python train.py --hidden_act="swiglu" --norm="rmsnorm" --rope_theta=10000.0 --qk_norm=false --attn_scale=0.125 --bias="none" --init_std_o=0.0 --optimizer="muon_variant" --lr_mult_o=1.33 --lr_head=0.00504 --max_grad_norm=1.0 --decay_shape="linear" --max_seq_len=256 --doc_mask=true --dataset="wikipedia_en"
MLP neurons of a small language model. Each row is named by its layer, matrix (down: output weights) and neuron, and shows model dimensions 112-239. Each number is 500 + 50 x the weight over its row's rms, rounded and kept within 0 to 999. Numbers have three digits each. A neuron's up and down rows have the sign that makes its largest values positive.
After each neuron's rows, "fires before" lists the tokens most often just after its 100 highest values on Wikipedia text that the model never trained on.

L2.down329:497531427557513451539495523517551511515409516439472553476494449624458561437489544483581502398480568564495487582540465535514535474462548424477450522375481532509511477547490457499468500578492519475482516455472456421391546467510502491482435484446420553444413494518512524425453487486466520552555491524613491410445545500437599477503455588468505495520508482459575592621462448446529442466566
fires before: "n", "th", "ton", "ast", "ou"

L2.down446:480475497419493592595453460464476575470568593515460463561441546578537621446538544494450493475547503464481455578441514514537507573511503596526542476557507537450488458541528498507487437522453552500460506437486575462462522483514463424480521570580527497547473536525498517432403523504454471575559558478464492616490613527498472580419592489497514450523533566441456516522557515590473516495504
fires before: "ed", "s", "ts", "ted", "ing", "et"

L6.down432:472508450507437476476499519547524464453542530527542495442522517465538472546441544459507485491488501454564475452494542544475470453485539480484507481555523476584586358546586467573449468455518539540470559482458590450502510596500510451445465515449564503500477488534464485517470530506553480454552570482525524529486418485530450500465418527496449454493486479454452551572446484475433537512540
fires before: "|", "===", "==", "|---|---|---|---", " |", "He"

L6.down111:480491509462504501498507516474497505505501521498511479505445509426475503483499487495515513543491494572490503487470487489502494486500489498511467527499502455500491473504494481487500517509521502526448501520467527495463492497531481522501446525553521522524508533481472524516493482485482478565499528492472468529516479491505514513533496511500522488534479457505495456506532518502494487497508
fires before: "==", "===", "|", "====", "="

L5.down798:494423511622425511499500503517460543488566568490536392548413427494467499543527532486497503558545449512563469461462536436467568483413506522581518516515495566550476529534498451517455485502558445436537528542497482555498440560544519419534432519452575505553507571423514573538565486571465529612508470547508524463556468586587524571541552427429436405497557525473445466451509527524518573434567
fires before: " |", "ion", "e", "istrict", "ated", "ing"

L10.down734:532445510566539490440566453524535519530539504525438403513549604454523524457496576422589492511361568529487508403392504472544525613471562500546564567534479508535511528533563431427362600445468520509551544571390520584544500589584509580543458492548451443496433477483486495453552529495563515531558474505563530558480531562459463559572472525518453468588592467517546407539470445440453471608491
fires before: "e", "ian", "es", "ic", "te", "ed"

L10.down862:502472520495454532445490506458580496585517510526522490360555520503496483457497452479496514584435508457565423631477439495524463514392408501466522439507477486588525497535516431557366544504495499546565549585464576538492507487510539547447568455534546501519595452537443486461440580512505532465596533547480428469588432425509606529557533549465453467563396507553481584527453431547429550464533
fires before: ",", " the", ":", " was"

L10.down697:495396526545528458507429521441454545545444392526505410441544594512471491519520520363554495428436558489531491486560496448551495519513531454443416476509460486470504497518551467490501482445530508449455543523514406556540436476505551505519473524442442539565446496524502416562459503521449450510564507515581546521448560565530566500462469517472515507516490547435487495453501514549537519487536
fires before: " ", " the", "u", " T", "ib"

L5.down895:427538515490479472421486560554496510530572451509532501553335536430562486373515482525539560589553474476380415563488553490540547465619486467483488437524548468511467520578536530547467418504471471423447481498501559369499525532471450556468516461515529511485459390571566442526406427513566448533577579488532582526476542599399508422538560596476475544525517501625543446430550507427497475516560
fires before: "a", "na", "y", "as"

L10.down772:463508523395493542517518370416551459492526443469453576543510478544507518442528492509553494418475428488533545477605447434495501493540571483404533422514487510514547514496599489453529477466523509495520510487560556481588478492471525525557465520534417601403505510500448518440563498448515453505467357565480496547512450540440455550538467515505558502568450440570462461551533458580519461468497
fires before: "s", "ic", "y", "ies", "ical", "ics"

L2.down503:505503550504441497516488534503461434560585523480548476424445501531487469463510464486577506468502557514479516522450434470517511472504473587546564490532464446457545473550484557460478480545539543524511590456525452474412499424471415518472425555459517535507479549489483531543507498497478520556511500516451457515486499581485519509507516536473573488507481498480474446504563480489498478479481
fires before: "-", "|", "ents", "y", "ied"

L2.down667:491493589494510580566489494525562564503506458507441511390578484494460525415523563367440534472505490499479482514558479463487466465529581497519485435480437540555453414482502492460441530472491580464523495544363564468489440562498577529526515453460532466463567575527509531522524410604534435517554536509515541696460578526472448488514492469563489540431421609476553479436450504588496554467567
fires before: "l", "artment", "oin", "s", "ar", "r"

L9.down426:480509424503471488495478614434421500554562436525494530554497572472467513620516448443491551486514530496512462401478464451456419508418490531471456531536547598513467476512497527423546573522469515407523517486497570524471534447513468433453406442528460517512524557406443452609470595465555442472394543517570455385488535414502556534530479516498448506435520488493533478404435566420483511598500
fires before: "ment", "er", "ers", "ement", "ing"

L10.down291:554538448484412530475479546433501496451445408500453541516575407560507480464566490497557490415594534547477511587542494510592494531464437518519373528485428421515517477494488532490514477488492533490490472505425470505487530525516465462528512519542529468522554454459492446523570580546487552500457474532354501486485433621529494459541579558420546494529493558537483589477531620489524513542522
fires before: "20", "19", " "

L2.down966:579498519488488420584475436566499466497537451464486454475484564611470498404577437541502479528469531467449479541606563472540490533561569535533539469423449538561416488460468510507492488504400544437420582529525512593422483457510472555471506446463476484517587533500507477539497550427482496507537529542486528504501526651559391437504616470521461610503341442490547517541380487551531504568470
fires before: "-", "The", "A", "ist", "In"

L5.down751:417505463601561491510499487511411519505514515574574496557511555463489437493537382584452488503643443554466485563540524448503511542533476588497560433528434459534505511429600532503538473493390505571509468427405439503451526475556451465493565541540514487506549537495469516499540524540573561516475496504529511411537485515454491498454455603528385477506521523499561556576544490521534582538518
fires before: " |", ":", "ic", "a", "ch"

L4.down294:448533531498450503368512447558588518463489424460544588524495518471499605524515482468468536455470493522480447498498586538480551524446428517446475449581429450485565518571483497452457449464356504488491573509514532468540522533485518551502552458426453486443538525512553467430483489449539397511504541509476493557497493465504460456494518483550503531511552506408505477472610555450464507497481
fires before: "ther", "ra", "l", "ions", "ical", "ic"

L2.down826:477463538551540484545516535460569496481539444513484535426525556542518477574539589459532503548577523546456499487500565433439551458395485485459539477537555549455511452467489452533480494506504430441540537528528479440522469522415450432475569487531557467551476593504526492604518436480510541489490544481475521552516532597532529518661480460492419424377424499491556509435543445466519348489510
fires before: "ubl", "ort", "or", "erv", "ro", "ul"

L10.down494:576542445513498510547474555543469455500495509513511529464446500478508488458605519545511569566509457505405542532505475549482530439532514478401518448508478538475419542517493515511442479516416502489459402532549469576534566564497474526431484565466542487475499520480494571454446532453465459523469484391545468450478459517432522444499529491492529453412449496528586466519534482430524522520599
fires before: " in", " with", " at", " for", " as", " the"

L9.down738:548538463554581491454529503447486539475459516530554456491472478505478545538452494404477459522411548521485514470472511529589442527511487531409587411465492447495379467533472416591434540551528493576520600505544484514494427507542396486504515440512491526435554542478582440525466544510439572559558469471522459444507477490462474506548463476589573383554472498485541465541400507412508510448480
fires before: "es", "al", "ing", " |", "e"

L4.down92:517528543599444550480462441503602546473536578600550501583487545430416562549478467588527440404463456462446521565385485545525502545541484515516487566485546517541502576459596413465496473533533406528566533489524497537455511472483615471476543458577526476484557504512530485577441576550492575582519595480530602476485463505532536506482471566535474527530436609523394465534481543411506532543478
fires before: "ed", "m", "ion", "es", ",", "ing"

L9.down969:500526449416423455510456512529580458532525485421395471465473493515506510456549465470521531475427425464464500447468518457513447492552436531455436516542536422480543444543506545525530444487468544458476460542502447499554499537487558453517492507458496498472460494522451426576517527536523512464461544459460531539435526467481443362431553571423498613429504544488463436441624480435525564595587
fires before: " ", " the", " his"

L4.down284:447427462482509541508545469529513600550525499485549575520530608500562520440439522417492429535486425427453462480469567418496453438522524500358562517509483560601324434418539430472443501591475520540510542496432498495520578573601604482546459521500478498505510504444483596395512613562533517513513483467574518520577492489587495555454532522474534495516412460462464491568530561495497546551468
fires before: "=", "P", "M", "m", "ale"

L2.down907:482488391497531474523437527502558460418516527568496481479420507476530526534462423480551575467482470411497522409513492536590564522517512486585425467600488535432440505586508468435604436443442474530433568522450506534395466433553480593460506541455549554500600476364462446430446520538478577625563497490357511541497480442490553510480536479605447431430457414486431517487421514519457480466513
fires before: "|", "The", "A", "===", "=="

L10.down72:544485487568465419519454466526506554472472583567504457527609416542467512468585576479458487473482605497569487474483489505512473522532523513465481442473461450492433490514512481468510423438512523420603475512331447564497516433456523468441516575473471524532535505486518515533543529465455541528421462579452582504492544548537449535546532492542461396507482468450473509501417550464463543509464
fires before: " ==\n", " of", "hip", " ==\n\n", " ===\n"

L2.down367:596521558439519474493543490460566555452586465507532328528544485438528419527496536507450528460531541525418483502489464561547474503493564481434511423468427520358418553532555484455431503491477543376529598498516591514388460541576538526437554541535543505536532561547520450508572575499445571638557557552488444452490448529523588467451491532572540529471351525430507476555502555422567511551468
fires before: "|", "|---|---|---|---", "-", "The", "In", "A"

L10.down587:478456437557402588432514486436470527533472542561476477552566444522477534433506449426504516475455509531587504479470514555480423550502464501563470456538522487536532468544510507557460490488504455505564473387487461505526540432431493535389448510562531484417564496448486580448464527531499557442447504513460517506512541529525515455561538509485529458488498511500513542551496527472440491448530
fires before: "ese", ",", ".", " |", "\n\n", "\n"

L9.down457:464502504512548479411469545519480486483510450533420507475445600473513529521490517520534491556432477395551536449502425573546527646520471487551376449630489410542458476534475442410458422436527542490508502526456428465503514511492550585456476536494577469458510540459465549521381496506482513538548474502506456557524507540470483531449544550538431491424479520494572546489586530445504468544459
fires before: ",", "an", ".", " and", "ian"

L2.down204:366482478464482565528484527469465507482498564514508446586576550435559480489540471569565460524419528498478453462477559473525499407510547490451594487477485502528523583529485374460466478518576468500529466539513544550526512498506464449494511428506553451550585544543495442567501534421403508533493523499523573461520543497441510528456477536464393454597455394493538516367486561494521566492510
fires before: " States", ",", ".", " in"

L10.down642:440512529445482463600570432380434519500467432464454472492550555515607490532490466520514490474460446460557534448495567473519483491592471512558487471502443503563459463421561523547472474531572488561499526556529464462539637544587545658487466481512537494564465542506491566450509518480500552494502461536428455458506416590554458463491515579578428483482503551446520442468404545524508512456475
fires before: "ia", "ian", "ic"

L9.down242:449537405519508472561503395431478523526549576468532526518491529571504518492521547529508505488424410530509500459525485504497478491509455478514520438552468477562600460547497482524546453449526385447480547482544476520568504537402437488566491429532529568451439464560492532531551510460502501415473482484517466464418474528500453458608533518490517513437510511454568467452445635513520553440469
fires before: ",", " of", ".", " in", " and"

L4.down384:452542446422519466516487525499575501541468462517498511450622530522484479505577496479475511333551487461475525511528559500532426480425501592564587489504603500503403490482521492541463535552403567523530486537475491499582487446580486515491509500438484627649536436538503449435581479478535488486586450431604477509480603453461557438443435458533558419476400490489594556424461467481507418497476
fires before: " the", ":", "-", "st", "t", "a"

L9.down757:459480533507477418458488512467456424468564545568604545486543448518434450533565518582504558452498461420479500513566559465508463536471520424596546401467535498398475466440433417491620497472550490530491552484489449524551454494394509535472529611517519436430429519455436460572517502461559510523436493598517509579462455532470573414599499506532428517587468571548492537566610463495428531494458
fires before: " |", "i", " (", " –", "o", " as"

L4.down126:569553492474472488519468572488533466526474497565495444474491499608530546480518515577623480403443626540392619424494391481549472529527523562456483542447648459498441466455470520503440481506426495484531474519494560562507481439494466413482443561518499516477492471457570497480563422512482544555415371591499545489559493571530464557510515576526533488514521538502542551553455577464581541555499
fires before: "a", "ian", "ing", "ed"

L4.down750:469512422509467364539516437556423551451530503471448480460489497487456527470539555430557497417520594426508469478491542507437539521473435505478410490537559431480517469441467617525484582458387607574470488402461467380495582535507509467430441504482559533519554491485529404512495448467532536489482447524531535493639593452507463550563509453484534524481476515491435588444447510562511455468458
fires before: "er", "ing", "ed", "ten", "man", "ers"

L9.down904:583548552488445499415620462567376497492443441443525488498562574470541480567490474525489567465562373446488557366537465514460495518468516428478462507474457448497488416407501520554538563491479525536496570446423455484482507468466493565557494538461529560492508532484441439505537448457475494524509530464611452521498478478603536458500522483468548568380467578545415482389465549444477482529526
fires before: " a", " an", "ity", " the", "s"

L2.down352:527487532537470549543528531578461468510546521548464571517547528561462458521428479594518507472439496519472456512454497515475549485523452531473508550409496551525453468471478470480537432566512530549570526553571523507532577467457487526552491532428491599616466531487501519483529517565380535469483473475513465447471532568550513461442501466574483481503548479488464469499521569497412635455517
fires before: "|"

L4.down130:522619402557522442517418512490509530514509527476460427487562508528519571460480492535509475495565540419480490440568528472410473495575413542465550486596413484517544469513516530510516448488459555419538512430515451461445485454531506477482404428560412417554481489436550485430507507468504495466461512546512453521539536437524518508525502448510487442448402510539469506353441509478450589473485
fires before: "iv", "s", "ed", "ing", "ive", "anc"

L4.down306:407476543434462518451426534450528496464520416439515546468495480451432501511425545505499568533387506559497435473527604448561480552516580517479522461515459474485569480545576497422537456517459470508513438494623533423512436481479492488427546500527533469577468503536506434511449450488465524554456411491516454531454559418510539605501565447492395468515578519470462492445509556489479487496457
fires before: "ed", "ition", "ll", "x", "ing", "ay"

L2.down188:410481510490449465436385471466405503520488533478448531567540618469525494468522486547588470503483430581535552556461515514439567598568485514379540483535464526518586550496495449433462494420485431465562527471509503519473500525496426420462486444510436539511452506499447523407488550435429535503501573491397510558481550452455476524574574563515503542530505579420468496459436566549498487514467
fires before: "ed", "us", "er", "ing", "es", "ers"

L2.down491:492493586491469545451597518402497489500451522522502592530496492558455474513499534467494498497499511406448469473477477509439473376475451498506493504469454365553531485459493475536520567578506459527486424523510490517496547503457591483463514536491475522553503556480488486496548486479551509512504508427462488409593501521461464512478500530374452474449555442481516463458602458500497442467582
fires before: "|", "20"

L4.down120:480597437580524510567461468433481525482452561451526403524451490533516455543542476489553478471543499481453472603510494533441525414435520467445466445432561408514484471541411524481580457500587412516502531481514514545413621566530627504516508498411460527536520516468542564558559480550510546563557548622564564473515441467567463559605550483494570505543482550490505549490502540559482473541488
fires before: " |", "ese", "e", " S"

L4.down956:509507486497479565568607485542397546536662528474445491427504516365516474528482437542440380499563558496542479471527522525510449451489390543534558407477494511446490562436497498507493553459496529486516585454520497432479575570450595563384485537464528516447409477494501552489593537562511504511526441483584505598574556441547523507483521490449408398490543533481552585585554495463519460455458
fires before: "=", ":", "P", "M"

L9.down300:563523530465489503442476501539482586489461502548527560486515548548378544521525606501505500593522500457425334455438519465552451512438465509420453451468486465527458464510422497477470532495585506438497430482420525486490451510527499471511467458528480498598392545511503449485408439518547513405367471578507551488480531494510470558371435555496532497504486491480527467445552453502483508496588
fires before: " ", " −"

L10.down306:541572550432619473427549449446470419527456496474491570460582478542522496516606469489514545453491625489578537507469595435423519535514535459535587437426510544459527470533495544515588449442397519481556575448455441521452459538472500479516522545450539463498537535530479537467482480435489512601603514556501377494496539481462449521469574420445536472563521474418511471522531541531427535533462
fires before: "ered", "ay", "ite", "er", "r", "ers"

L9.down233:502537447527464436539414463596404485502403455539492447447422486467498455567501474536446474544499570513452443499516500443440464504548526532491535479486415474509430425535553519589524459470456520542482565455411472510514487524466586481499446556497488477512581566417483491539655547459430587495502453485471482487511471485544591576469489508404507526448456495476447504522493498505563533482428
fires before: " a", "born", " an", " known"

L10.down723:531423494491534393567474526478480506482407463444607540494484517558575537542463497530487479475530492451492462438462407531458520537528548546510557464460548566543492544425562532417481461471504503495469477474526534495486490466498480474459463540546454518588462532531521596543591471520449549496436465445511491434483484512511564498498503467571488495531477539483493593451638564462488539494546
fires before: "-", "C", " |\n"

L10.down678:508547457497491463444594421417473449613490448493500525452438544467354473535548454476501451499488613514543513475552538510487546449463409496491493503443475445480514519501468452449428576442495450440498484489542415409478582508491535564574505644475488495499469440565462590445531418487455518498489394535428601509522444590522512474468472488436563480489569521506438444487447539543529472499566
fires before: "a", "an", "onom", "ian", "as", "ograp"

L2.down48:499542492417500585432481501419447474506541502515498495474538479512581552453581506426479451532587544494508482507527502521575416435458481563414444520438477566512441486540560378525553489548446462491505584415474467523433472486568506457462489459454542483456485543549496384478510464579480451498466419497583425466426474480474472405526499590446459493506507520554540501625464570476447458551486
fires before: "-", "===", "==", "|"

L2.down61:429534482477510450533468545510481555583564479543557501482486553540431487374492535525546475443464572532471515479491481443385522502597428469514465480522540455448501561522499475506478566480512472467441539501512448475555494518480488490449542564472520474526526478527503508572388487516463539562479421542519554494473424636391520487479447611421493541493397633522546496544620557461555461437501
fires before: "ic", "y", " |", "ice", "s"

L4.down184:572445534590490450507517576501435468472413500501516542520537473500580499508454559576557543460437541478523531549619483532496479503552410592502525514541517487455506479509447543450544494460496494579470435445478493480527509551523442463471520562459558526506566488513491508525453509493526497464459416349464546504515429526542414447500540469492527423418563517545506562494444480493579455578478
fires before: "===", "als", "==", "ing", "====", "|"

L10.down989:570482441503551443520430507482588467513480471546496557448507516519565547491455470524522508526500513471486504504471420493407451480467464439534455407479511505456459531650409503544526560455475509515531384466481417634509510534522458437589551497524485522516463611503477396515569453508472468437452407468542405503433564527501450475475436499497454511533457478478462446412467439548577589513493
fires before: " the", " a"

L6.down279:499553565505466473525445404515460500550547580556429452448506451583532482502504540441516453464506553432407551486472440493495468491489583505513516532472565522545521494583564497396463514432525509474506477505466536470469424440561508494418487487512529494450491573391461470669448519543465433452511551425449485482462512493442565495495405528544540518476457485519498598478516466557530522570468
fires before: "===", "==", "=", "-", " |"